{
  "num_hidden_layers": 9,
  "num_key_value_heads": 6,
  "head_dim": 64,
  "norm": "rmsnorm",
  "positions": "rope",
  "attn_scale": 0.125,
  "parallel_block": false,
  "init": "normal",
  "learning_rate": 0.0156,
  "lr_mult_o": 1.21,
  "warmup_steps": 200,
  "schedule": "wsd",
  "decay_shape": "linear",
  "batch_tokens": 131072
}
MLP neurons of a small language model. Each row is named by its layer, matrix (gate and up: input weights; down: output weights) and neuron, and shows model dimensions 160-255. Each number is 128 + 24 x the weight over its row's rms, rounded and kept within 0 to 255. A neuron's up and down rows have the sign that makes its largest values positive.
After each neuron's rows is what it responds to, as a language model described it from the Wikipedia text at the highest values.

L5.gate1460 [111 117 125 113 116 126 132 140 130 124 119 136 121 136 150 126 171  89 111 120  93 111 100  94 166 100 134 109 150  75 116 152 149 137 135 137 145 112  97 123 131 109 162 126  85 154 139 136 124  95 116  91 103 133 146 101 140 108 117  94 136  93 150 127 121 163 131 119 137 121 145 111 170  43 112  95 151 112 133 122 122 123 104 103 110 153 172 145 143 129 118 132 146 109  82  85]
L5.up1460 [128 125 107 113 101 130 140 125  85 161 130 131 111 133 158 134 114  72 149  71 148 132  71  93 134 114 182 101 162 125 152  86 112 144 156 138 128  93 138  83 115 139 139  92 125 129 110 137 142 138 146 137 117 135 113 123 125 107 141 137 125  73 117 122 129 141 109 134 103 109 189 155 151 138  70 141 156 149 127 104 137 125 123 157 141  98  99 139 137 136 130 165 122 132 116  80]
L5.down1460 [104 119 120 147 134 112 161  91  91 140 113 151 139 107 148 109 115 131 134 151 108  75 119 135 128 134 108 125 151 155 141 131 118 150 115 155 101  80 170 157 113 109 136 153 129 126 164 124 153 142 102 111  98 144 103 117 130 134 148 105 135 121  94  58 144 122 134 141 134 206  93 117 126 138 132  76 129 148 129 128  86 144 117 137 109 111 115 112 102 105 120 125 119 130 134 130]
Function words just after a sentence start or subject that carry the clause forward, such as in, which, to, may, was, is.

L5.gate1150 [128 151 173 155 106 107 126 162 114 115 114 163 112 119 164 106 139  97 109 166  92 153  85  92 147 120 116 131  92 147 191 151 132 126 152 102 134 168 156 109 140 186 143 167 197 139 152 123 166 147 111  95 113 142  93 111 202 161 134 132 159 158 100  97 151  89  72 148 117 128 140 114 132 123 114 120 167 138 103 165 124 114 157 174 115  93 134 132 107 151 142 112 148 135 111 133]
L5.up1150 [146 111 103 139 115 125 146 169 128 129 147 125 129 148 154 135 120  90 120 113 111 101 135 126 156 124 136 152 123 107 154 186 104  97  92 122 118 134 150 155 172 163 130 107 158 132 127 162 155 143 107 138 111 130 130 127 135 161 155 143 131 129  92 129 130 154 158 130 140 120  97 192  85 148 124 135 122 117 157 119 164 153 143  95 161 150 170 139 147 120 126 119 115 179 122 138]
L5.down1150 [169 122 144 122 119 126 128 121 134 153  99 123 113 168 142 145 108 178 126 114 122 109 174 151  95 136 113 122 125 135  99 118 133 166 153 103 122 111 173 129  98  94 143 135 147 102 117 143 101 130 135 134 122  76 178 162  86 112 156 115  73 103 147 129 169  74 150 143 128 151 106 126 133  96 132 125 121  97 138 124  93 104 132 121 118 115 136 116 122 134 146 118 131 116 120 104]
Fires on "and" (sometimes "or") joining two parallel nouns or verbs, as in news accounts and books, trial and conviction, assess and monitor, plus weak scattered word-ending pieces.

L4.gate408 [116 118 139 137 129 155  69 139 198  98  97 158 160 130 110  98 146 107 159 109 127 122 170 122 145  88 125 171 106 111 154 155 121 164 166  96 166 124  90 187 134 117 140 144 121 100 151 148 103 173 131 102 123 147 150 115 117 113 121 146  96 118 130  88 131 138 105 163 129 152  80 118 137 130 131  97 149 135  77  92 145  99 155 107 102 150 123  92 107 151 122 128 147 151 134  93]
L4.up408 [154 107 113  81 114 137  94 133 151 114 127 129 143 102 149 118 133 120  56 126 174 126 109 143 131 123 181 156 145 155 141 164 159 111 126  89  93 132  84 154 138  98 129 198 119 132 130  97 164 126 115 119  97 128 106 155  99 128 120 108  92 165 101 167 104 138 121 112 122 156 131 128  63 116 153 139 117  98 149 136 121 131 161 112 139 138  97 126 115 127 150 158  98 117 169 114]
L4.down408 [166 126 169 106 144 141 107 128 121 158 139  50 120 103 144 136 126  95 140 139 117 159 163 128 155 167 118 122 158 158 109 135 168 145 147 125  76 122 135 162  95 174 116 122 139 129 129 166  96 118  98 145 104 119  95 139 124 152 122 115 140 150 171 137 130 125  78 139 131 158 124 138 116 115  99 120 117 124 117 142 151 144 116 147 122  67 125 120 141 118 122 167 130 107 138 124]
Mostly "and", "or", commas right after a preposition or verb lacking its object ("in and around", "within, and with"); also dashes in scores, hyphenated compounds.

L2.gate641 [124 178 127 130 167 135 151  91 110  92 109 106 169 152 147  85  79 154 110 132 132 172  82 156 136 147 127 130 190 182 124 142 131 126 129 118 119 129 107 132 123 122 120  88 137 113 106 149 115 126 117 158 147 115 107 170 112 104 173  91  97 141 139 128 120 112 136 131 114 148 156 134 130 145 120 116 105 114 126 132 121 126 171 143 133 129 161 100 119 128 146 135 137  95 175 104]
L2.up641 [104 152 119 105 138 134 114 131 137  82  97 113  89 102 179 116 133 115 107 106 131 126 115 132 111 104 141 104 133 146 159 124  98 113 149 125 132 128 158 126 110 201 146  93 147 169 105 105 105 146 146 137  95 108 132 128 109 139  91  95 105 108 121 122 116 101 133 146 120 140 143 103 143 136 161 111  93 109  92 120 114 129 140 128 143 109 138  78 117 110 119 128 105 141 171 102]
L2.down641 [141 161 113 112  81 133 121 161 155 117 116 122 112 129 141 151  93 116 131 151 149 129 123 142 130 100 148 115 131  94 162 168 121 122 112 150 130 139 160 153 126  91 123 124 125 120 148 104 140 122 127 140 162 105 139 110 112 116 151  82 106 126 123 123  70 130 124 134 108 116 164 151 143 119 141 125 156 112 136 135 145 145 130 149 140 122 120 118 124 100 145 114 122 130 117 110]
Mainly the bullet in Wikipedia infobox rows such as Area • Total or Government • Mayor, plus word-internal pieces of rare names and words (Meta-mor-phoses, Mon-o-plane, Fle-ish-man).

L2.gate1307 [139 171 133  77 127 152 155 170 101 115 142 154  75 138 120 136 110 114 116 183 141 106 161 155 121 117  85 106 153 136 142  80 128 145 111 159  98 110 121 149 143 123 140 145 115 162 141 117  70 145 148 167 136 135 122 100 120 152  99  90 121 158 149 103 176 126 133 150 159 141 129 140 147 124 114 162 150 154 125 150 179 158 141 119 114 119 174 139 133 150 117 126  98 147 121 111]
L2.up1307 [136 129 130 163  96 138 120 146 151 103 155 150 135 161 106 101 174 119 151 124 107 160 134 134 112 149 122 131 183 132 134  85  57 122 114 160 132 116 164 117 104 102 123 136 149 148 111 112 121 228  96 112 150  93 134  85 116 144 100 153 135 134 148 149 139 132 138 114 155 168 119 130 137 177 125 141 144 120 120 139 149 104  66 124 102 137 107 147 137 129 156 126 167 143 120 172]
L2.down1307 [101 120 139 136 127 125 143 106 145 195 125 122 158 129 176 126 108 134 140 109 102 171 131 101 131 139 104  94 153 106 145 106 110 147 123 153 131 154 125 132 156 112 174 130 108 151 133 147 115  76  72 154 135 132 136 116 110 146 113 156 130 140 132 135 100  66 152 128 149 147 112 129 163 126 128 119 129 110 135  87 146 117 111 164 110 155 147 103 115 167 190 121 148 130 100 105]
Hyphens and inner word pieces that continue a compound or split word, such as well-known, self-proclaimed, unprecedented, and middle digits of numbers (1,000; 2009–10); weaker on "to" after unable or first.

L5.gate326 [142 156 106 109 122 148 116 147 139 134  92 103 142 137 141 129 102 145 193 127 146 125  78 108 164  83  94 108 154 163 166 107 157 134 152 143 159 159 150 117 149 111 143 191 150 137 105 151 130 157 142 136 130 161 154 108 160  95  85  87  85 155 118 123 143 120 102 128 121 111 114 133 132 140 118 154 140  99 171 149 132 132  93 175 122 121 157 119 131 145 109 135 124 175 126 144]
L5.up326 [129 192  82 107 139 120 123 134 127 168 122 112 120 149 158 107 123 139 131  95 102 139 176 119 122 105  97 134 147 127 110 137 138 138 135 119 119 121 126 111 149 134  94 137 125 155  93 121 128 135 124 175 175 148 134 104 122 126 117 192 150 139 114  86 124 159 150 129 117 155 150 158 139 125  79 169 119 149 101 139 157 105 156 137 132 132 121 149 118 176 131 125 138 154 137 139]
L5.down326 [122 129 145 153 116 110 152 112  94 157 152 124  94 141 137 120 123 137  95 156  95 152 104 149 129 132 131 118 110  83 131 150 105 103 148 141 130 101 161 145 126  84 118  96  98  89 123 101 105  78 121 164 115 133 139 120  97 167 131  94 110 142 150 145 139 129 165 140 163 128 131 147 125 116 134 137 155 162 105 116  98  90  98  98 137  92 100  96 170  92 107 109 135 151 100 117]
Plural suffixes and the next word after counted or plural nouns: albums, pieces of, houses were, games in, one of the most.

L5.gate699 [119 118 135 163 117 130 135 103 152 120 141  99 125 126 123 116 123 134 104 135 105 163 139 132 137 121 122 166 140 125  95 103 135 131 115 139 125 123 165 150 163 132 110  83  85 146 124 118 108 131 139 141 124 127 138  72 119 134 142 149 102  87 133 169 139 167 123 167  90 146 136 101 139 137 119 131 141 121 156 107 159 182 133 137 131 143 160 131 120 133  99 137  90 163 172 100]
L5.up699 [110 143 141 133 129 113 157 142 187 103 107 150 125  87 138 132 103 151  89 124 100 135 119  64 136  71 134 151 142 104 117  83 120 132 116 105 161 131 156 161 154 151 114 117 141  97 109 131 140 170 103 148 117 123 114  93 136 124 148 129 115 121 126 127 118 154 134 188  70 157 114 123 158 134 104 112 109 153 145 131 137 139  96 142 126 162 123 144 101 115  83 137 111 165 162 111]
L5.down699 [103 151 108 179 118 142  83 168 115 172 153 120 151 136 154 154 107 144 170 125  98 178 134 132 191 144 175 132 105 180 137 123 114  98 122 120 115 157 114 135 163 134 163 100 104 135 144 126 164 140 126 116  99 132 143 124 104 109 136 134 106  88 124 131 129 126 117 106 145 163 128 140 138 150 141 116 125  99 135 144 117 105 132 102 119 143 150 127 173  71 104 148 129 141 142  68]
Loosely related short tokens: the article "a"/"A" (a year later, A remarkable), plural -s endings (generations, populations), and periods in lists, abbreviations and tables.

L5.gate1370 [108 110 113 162 128 123 120 140 139 126 126 138 109 174  78 138 128 140 148 113 112 140 129 133 137 108 124 132  90 116 129 120 127 127 156 112  96 107 117 132 159 135 115 163 168 138 131 104 100 133 126 142 134 141 135 110 121 157 144 114 126 111 125 136 114 132  80 152 121 145 138 138 117 133 167 140 129 124 153  67 120 113 143  51 107 143 113 112 128 135 145 106 184 154 184 120]
L5.up1370 [144 153 136 122 155 109 113 154 142 130 125 116  96 111 132 121 118  79 147 164 106 142 133  93  82 117 146 145 125 147  94 107 128 109 120 147 131 113 145 138  75 159 110 132 124 168 123 122 145 129 138 131 182 110 152 142 130 152 117 125 109 148 135 110 121 133 125 146 168 123 106 123 182 113 141 135 109 130 116 161 131 112  83 104 140  92 111 130 112 131 120 158 165 134 132 120]
L5.down1370 [112 129  84  97 149 143 113 107 103 114 121 132 112 140 140 132 112 115 108 127 131 131 147 107 129 105 148 145 193  85 126 119 155 148 128 135 140 145 131 142 105  90 176 135 119 107 124 124 144 142 151 116 132 107 114  89  52  96 131 126 109 136 126 137 127 149 107 126 128 120 120 113  88 137 118 121 137 152 100 123 129 142 127 170 197 162 140 143 153 161 129 126 124 102  68 130]
Tokens partway through a delimited span: digits in year ranges or numbers in parentheses (2007–20|08), words inside quotes, and == heading == words.

L4.gate1623 [ 98 130 107 137 100 108 116 112 121 159 119 104 124 140 101 124  58 152 131 128 159  97 165 121 140 148 130 129 124 139 140 133 123 116 168 102 122 132 111  96 132 130 119 138 127 150  61  91 117 152 129 126 145 114 118 106 131 121 123  83 108 115  98 143  98 152 114 158 134 111 149 137 120 134 157 150 122 127 141 131 117 140 146 120 132  95 141 132  84  99 123 108 143 159 120 136]
L4.up1623 [104 100 145  94 118 155 158 149 127 112 146 151 128 142 123 125 121 118 123 126 115 123 121 122 138 167 133 128 132  82 109 145 129 120 174  80 149 129 118 135  97 172 102  90 138 128 122 125 145 148  71 122 131 122  94  97 161 167 124 182 153 152 131 116 138 131 139 179 109 133 153 101 125 146 112 117 138 120 171 115 150 157 132 127 138 105 123  95 137 138 155 115  96 108 153 141]
L4.down1623 [160 112 126  88 111  98 136 100 126 103 108 145 165  86 125 154 104 122  89  88 125 130 120 123 148  88 121 138 189  91 160 126 117 123 124 122 107 160  98 140 178 153 148 122 118 125 150 150 122 116 130 114 123 149 103 147 116 165 104 135 112 120 141 108 132 125 120 122  94 110 139  95 133 140  87 106 128 157 169 136 119 149 164 142 149 168 127 127 144 140 166  98 133 138 171 126]
Plural endings on count nouns, mostly a split-off -s, also -es or -ers, as in railfans, extras, tusks, performers.

L4.gate185 [143 111 146 156 127 101 113 166 135 150 100 127  90 139 118 107 125 128  89 159 128  52 144 111 172 108 144 133 123 171 112 156 169 158  98 140 142 166 161 112 169 100 103 102 122  86 125 126 127 139 130 117 117 162 158 176 118 110 106 153  88 123 126 102 129 143  95 117 109  95 157 138 108 145 112  84 118  96 110 150 150 131 145 114 170 125 133 108 172 150 159 149 101 120 152 140]
L4.up185 [148 135 136 134 112  95 162 142 158 112 129 132 140 125 163 123  82 112  85 109 133 133 163 106 110 172 115 138 128 139 113 158 158 175 167 152 162 102 160 140 119 129 138 147 104 115 131 105 120 133 133 154  89 115 133 103 120 141 141 119 140 126 122 134 180 147 118 110  98 111 162 126 130 126 145 101 127 122 173 123 146 104 108 190 144 147 141 140 170 134  96 125 106  99 139 126]
L4.down185 [170 146 127 170  93 157 153 132 118 131 117  96 116  94 119 150 116 106 172 113  76 130 118 137 139 151 122 101 105  97 170 146  86 122 185 113 112 110 121 139 129 131 125  90  77 121 142 114 100 136 122 132 137 120 159 114 104 123 132 116 120 173  91 116 132  99 141  86 109 129 153 127 132 150 114 121 113 173 150 137 149 120 154 142 137 156 158 140 123 172 124 174 131 126  89  98]
Tokens opening a description of a just-named entity: relative which after a comma, or is/was/are following a subject ("Black Mirror, which", "The play is").

L2.gate1176 [135 102 139 153 162 110 132 104 127  85 123 161 158 148 124 140 110 124  91  90 143 187  78 144 132 181 151 120 116 128 104 109 176 151 148 109 141 104 142 129 159 166 147 122  78 109 134 164 119 130 126 152 136 152 126 154 127 142 141  81 107 151 139  81 134 174 164 136 136 143 181 162 141 165 144 142 157  65  98 159 132 142 118 147 150 159 142 144  88 160 134 133 137 137 107 142]
L2.up1176 [122  97 127 132 138 112 134 117 137 144  95 138 132 157  94 140 102 175 136 140 125 133 115 124 175 118 118 161 115 116 107 102 120 117 112 170 148 114  90 110 153 112 108 160 101 135 126 151 142  97 121 135  78 136 133 112  45 122 138 109 117 171 127 174 138 163 104  97  70 112 143 126 162 138 158 140 185 135 112 145 146 157 125 142 121 110 165 142 136 166 154 124 109 139 125 155]
L2.down1176 [150 158 105 155 134 116 118 148 119 145 134 122 129  94  90 113 103  90 151 152 108 103 134 170 200  85 144 164 145 103 105 150 123 111 107 135 149 111 146 139  87 102 134 104 105 187 144 103 111 132 124 122 148  94 182 137 162 106 129  98 133 141 124  95 124 122 118 163 137 135 175 113 108 155 141 134 127 168 130 143 141 131 145 125 133 118  92 121 143 131 154  71 168 118 143 119]
Fires on the indefinite article a/an, especially opening a new sentence or clause (but a dense fog, A popular figure), sometimes two/three/few.

L2.gate770 [134 122 129 124 159 119  83 128 141 157 137 127 119  88 141 110 149 131 152 132 125  66 130 137 113 156 109  93 121 151 105 104  95 122 154  97 138 131  87 155  78 116  92  99  79 139 130 130  99 141  86 133 122 148 124 146 130 126 143  97 158 157 174 147 150  94 137 148  78 115 108 126 142 159 144 101 127 164 161 111 150 140 170 124 125 165 179 166 141 141 137 140 151 169 115 118]
L2.up770 [130 109 108 115 155 105 133 134 114 131 153 157 134 117 112 124 169 128 175 158  75  94 117 166  97 145 133 129 114  98 136 130 135 130 160 101 118 149 114 135  72 131 106 114 105 138 159  98 127 129 114 146 115  99 123 115 149 134 147 137 187 140 133 112 132 137 192 143  98  68  77 144 151 140 161 145 115 132 121 142 167 127 156 118  96 157 179 133 119 129 166 147 107 149 121 127]
L2.down770 [140 141 142 159 170 141 134 169 132 148 132 118 127 125 194 122 122  84 125 102 149 180 124 127 151 149 138 113 113 154  99 168  94 141 131 129 139 141 143 145 152 114 116 169 122  97 102 106 100 115 188 129 128 156 111 131 132 139  98 106 160 205 114  86 125 168 130 116 148 151 138 131 185 135 146 121 120 130 101 123 171 118 121 102 143 168 138  85 118 131  98 155 144  96 140 140]
Conjunctions and linking words, mostly and, or, to, until, that, placed right after a completed verb phrase or clause, such as read and tells, killed or reaches, abandoned … until 1961 and.

L2.gate976 [153 139 121 168 139 141 101 112 140 114 104 135 147 121 130 130 121 111 105 144 108 135 105 140 155  88 116 130  86 118 145 120 114 179 111 109 121 169 148 154 135 133 120 111 112 158 165 155 134 105  86  83 127 125 100 117 109 109 110 108 167 109 125 131 134 148  89 176 124 200 133 164 140 135 102 145 132  97 137  81 151 108  95 172  93 121 137 116 160 108 172 132 154 133 122 165]
L2.up976 [115 131 176 123 104 150 126 172 143 162 135 138 148 100 147 154 102 183 149 139 114 129 148  79  76  96 122 112 133 130 137 144 149 138  98 144 127 130 122 150  71 159  83 169 121 136 128 136  82 144 152 113 115 102 164 160 139 100 133 132 115 107 126 127 194 135 180 108  66  98 120 141  85 136 130 126 157 142 139 156 149 145 127 140 123  82 119 142 124 152 115 136 126 132 187 108]
L2.down976 [117 163 132 104 122 134 164 105  67 118 108 127 123 161 148  96 167 140 105 112 148  91 120 141 138 164 171 130 129 167 113 137 106 144 159 108  97  97 123 129 204 110 105 149 108  93 103  71 192 153 119  94 122 114 154 113 138 137 115 118 132 112 136 134 158 161 103 138  89 125 142 155 156 105 119  97 128 153 117 138 107 133 144 150 105 142 121  79 101 128 123 165 153 125 124 134]
Fires on and, commas, or, & that join a second item onto a just-named noun or verb, as in trade and, dates, bananas, light or.

L4.gate1228 [160  65 116  65 110 145 122 144 133 132 163 173  99  89 150 152 109 130 155 152 119 118 169 166 104  87 121 124 123 125 144 146 130 147 121 108  99 143 125 161 121 134 141 150  93  93 109  83 153 146 113 162 149 141 120 104 150 163 143 124 147 168 122 144 135 137 126 123 140 142 137 166 158 155 166 105 109 124 141 105 116 158 124 131 158 144 139 104 109 155 146 174 164 127 110  89]
L4.up1228 [124 144  77 115 141 182 128 162 156 120 184 133 121 141 113 164 126 160 144 161 111 131 160 186 122 165 156 120 122 131 123  86 124  87 137 148 132 143 153 136 129 160 168 163 104 111 107 142 142 142 188 139 112 141 165 145 137 152 125 131 129 159  98 125 121 134 131 151 105 110 102 190 167 132 123 101 145 125 122 113 159 135 140 155 163 139 150 134 116 146 114 184 126 117 131  91]
L4.down1228 [161 128 102 141 178 165 147 123 158 117 130 139 118 161 129 159 107 162 123 127 137  99 141 145 167 153 149 154 134 151  95 104 134 133 109 130 104  97 106 154 139 129 160 123 145 138  86 143 118 125 156 143 151 121 135 118 141 137 160 129 145 107  89 149 157 101 132 117 151 145 128 149 133 178 134 101 136 132 138 147 145 160 153 136 124 136 147 166  75 131  96 156 147 116 180 132]
The token "a" or "A", mostly the indefinite article after verbs or prepositions (is a, for a, as a), sometimes a word-initial a-piece like aquatic or Alessandro.

L4.gate130 [121  96 132 133 141 109 100 141 129 131 133 129 114 166 117 156 102 134 158 117 142 126 122 153 111 140 115 112 137 111 129  88 132  94 183  96 112 112 116 119 143 106  83 127 151 143 131  70 141  91 146 144 149 147 178 112 129 112 137 155 112  74 116 122 115 116  83 178 156 118 154 125 120 136 129 139 102 140 143 114 137 105 143 134  86 147  90  98 140 132 123 138  97 142 108 133]
L4.up130 [141 101 128 120 122  96 118 144 143 173  87 120 136 184 137 107 123 144 142 123 160 107 140 177 140 138 102 102 134  94 134  93 172 100 112 109 100 113  96 150 145 147 113 107 151  98 130  60 105 114 141 122 106 151 117 153 168 162 106 120 138 124 143  97 145 129 125 134 111 139 141 103 116  87 155 158 125 120 175  95 153 129 151 112  89 155 134 123 120 185 112 119 115 133 147 139]
L4.down130 [102  97 144 119 148 138 147 143 112 117 145  88 132 117 159 145 150  94 126 124 117 117 139  92 164 127 144 170 168 127 130 139 134 134 124 167 178 117 139 114 135 156 126  99  71 167 140 115 158 124 103 139  78 142 112 145 128 108 139 112 158 121 104 111 151 103 152 137 115 105  97 148 114 118  78  96 145 139  95 120 122 131 122 114 160  95 130 106 136 109 128 143 148 150 142 152]
Tokens inside a parenthetical just before it closes or continues, like separators (; ,), final digits of years or units, and the second item after "and".

L2.gate1387 [139 111  95 106 102 156  90 131 136 119 149 132 117 138 172 127 151 151 163 123 103 171  97 129 156  75 170 149 121 124 145 138 106 143 153  64 123  93 119  81 155 180 135 128 121 153 128  70 111 175 162 109 131 147 128 136 121 162 128 127 120 118 144  85 156 131 137 110 116 122  80 144 116 139 104 115 153 139 104 119 110 170 109 142 100 142 161 144  99 161 138 135  91 126 130 106]
L2.up1387 [137 126 140 135 111 120 103 150  99 134 152 134 128 130 108 132  80  88 141 120 118 125 128 142 193  94 140 118 118 123 130 129 149 160 111 102 115 121 102 133 112  93 126 156 100 116 144  41 164 163 108  88 108 107 153 186 184 118 162 118 126 159 135 126  86  78 134 121 102  88 152 152 131 136 137 112 122 136 132 125 115 128 122  53 159 135 141 146 133 154 133 115 116 124  96  99]
L2.down1387 [ 99 131 154 105 142 113 108 106 148 125 169 148 110 130 165 145 140 131 149 156 132 135 124 121 109 139 120 169 102 125 119  99 150 117 129 127 117  83 145 126 158 160  96 116 136 137 120 148 180  97 149 119  97 135 112 159  83  81 107 117 130 106 120 123 103 172 134  94 137 107 111 122 167 137 150 146 101 125 144 163 139  84 104 135 110 124 175 139  80 157 106 145 152  86 109 102]
The word "in" (or "In"), mostly after past-participle verbs (released in, held in, born in, scored in) or starting sentences, often before dates; sometimes as the word-initial piece "In".

L4.gate1902 [145  89  94 122 157 101 146 149 100 122 160 123 109  83 114 160 149 103 137 103 130 117 135 138 146 106  97 149 129 161 155 124  71  90 151  85 122 137 130 161 123 137 117 124 156 135 133 106  87 117 117  98 105 116 131 101 149 173 105 115  81 157 123 142 155 162 105 147 154 157 113 107 161 130 133 134 103 118 130 107 126 130 127 111  99 117 130 121 139 119 104 125 127 122 128 130]
L4.up1902 [134  98 141 166 172 152  97 125 152 142 140 157 124 119 124 116  98 129 133 142 105 100 141 116  92 170 164  97 146 123 153  98 157 107 125  98 117 129  98 172 143 181 106 139 112 147 101 121 142 135 111  99 158 132 135 103 131 140 111 121 134 137 170 102 127 114 118 121 136 111 118 146 142  94 120  90 103 119 124 130 144 111 163 120  76 133 174 139 126 143 161 118  97  94 154 124]
L4.down1902 [126 159 172 120  95 149  87 158 128 129 119  82 133 150 107 115 155 155 150 152 170 127 112 143 119 163 148 143 127 102 124 130 138 118 120 137 109 128 111 117 137 168 142 133 121 155 110 145 149 109 121 117 102 152 109 147  89 135 113 140  98 129 143 136 119 107 109 130 119 142 140 125  89  88 164 177 185 136  72 152 147 121 121 142 133 161 103  90 182  86  88 122 126 108 137  93]
Conjunctions and joiners like and, but, as, to that link a second clause or item mid-sentence, especially in quoted reviews: "loved doing this, but".

L5.gate1405 [135 124 156 160 108 151 160 130 101 125 134 105 130  96 133  96 154 142 128 141 131  86 121 127 132 105 119 126 179 170 125 120 113 137 115 144 123 153  90 119 149 122 145 151 139 101 105 144 127 111 103 118 176 122  78 108 102 139 111 127 122 157 121 115 152 134  91 101 135 156 136 115 118 108 114  71 124 115 137 113 110 166 157 131  93 149 136 103  72 151 146 102  90 102 141 107]
L5.up1405 [134 155  97 108 136 138 156 106 144 176 121  78 111 134  71 135 139 157 147 134 126 151 149 102 119 160 174 143 144 157 142 165 106 128 134 170 147 155 157 104 153 185 123 158 127 139 138 125 143 136 147 166 132  84 120 128 113 160 176 137 151 138 125 139  68 115 121  71 145  97 124 172 154 111 159 127  95 116 188 102 165 134 123 133 155 114 150 114 171  61 111 117 145 119 175 101]
L5.down1405 [109 107 126 132 127 186  95  91 142 127  93 147 102 111 120 137 148 144  81 127 157 129 117 163  96 167 129 139 129 169 101  83 134 160 151 119 140 134 130 135 125 137 128 128 165 140 105 130 133 125 140 127 141 105 114 153 106 149 159 162 120 102 123 127 128 163 165 145 117 132 164 114 130 109 130 119 144 125  89 107 124 118 114  76 119 149 138 134 150 152 117 118 123 121 124 183]
Mostly the • bullet opening indented sub-fields of Wikipedia infoboxes (• Summer (DST), • Density, • Official), plus plural -s endings (block-s, brick-s) and were after plural subjects.

L4.gate1252 [147 132 100 146 102 134  95 143 179  91 148 100  90 114 139 139 131 138 111 117 180 117 176  89 148 120 134 120 129 108 171 107 144 167 181 136 110 113 112  73 131 141 136 143 135 106 140 118 126 121 124 143 101 158 111  96 141 165 148 116 113 140 167 130 146 107 118 173 126 139 130 132 139 115  77 130 116 164 140 139 106 118 127 109 125 119 147 105 173 139 141 123 109 157 155 130]
L4.up1252 [152 125  95 140 136 141  90  98 145 106 126 115 149 139 163 149 103 127  96 109 153  95 157 114 124 104 161 174 160 135 106 151 121 157 125 108 116 142 139 165 117 119 189 134 135  97 127  90 129 101 109  91 148 163 120 146 144 162 117 141 113 136 134 107 143 123 132 122 155 153 130 144 138 106 123 154 131 148 141 127 111 153 142 137 168 141 129 111 121 116 195 141 137 120  80  87]
L4.down1252 [ 93 130 112  98 159 182 107 117 162 143 108 150 114  73  94 178 136 124 139 152 176  93 122 154 118 153 111 142  99 119 122 127 148 130 105 144 130 126 126 139  93  88 163  94 140 142 134 107 118 153 165 110 107 128 122  96 109 125 100 111 106 149  94 163 129  89 114 135 121 114 134 131 152 102 150 141 144 106 134 156 137 115 134 160 125 112 132 109 190 150 139 123 143 128 147 140]
First token of a new line-item in infobox lists or table rows, after "- " or "|", e.g. "Binomial name", "Client", blank table cells; also weak hits on "its" and "same".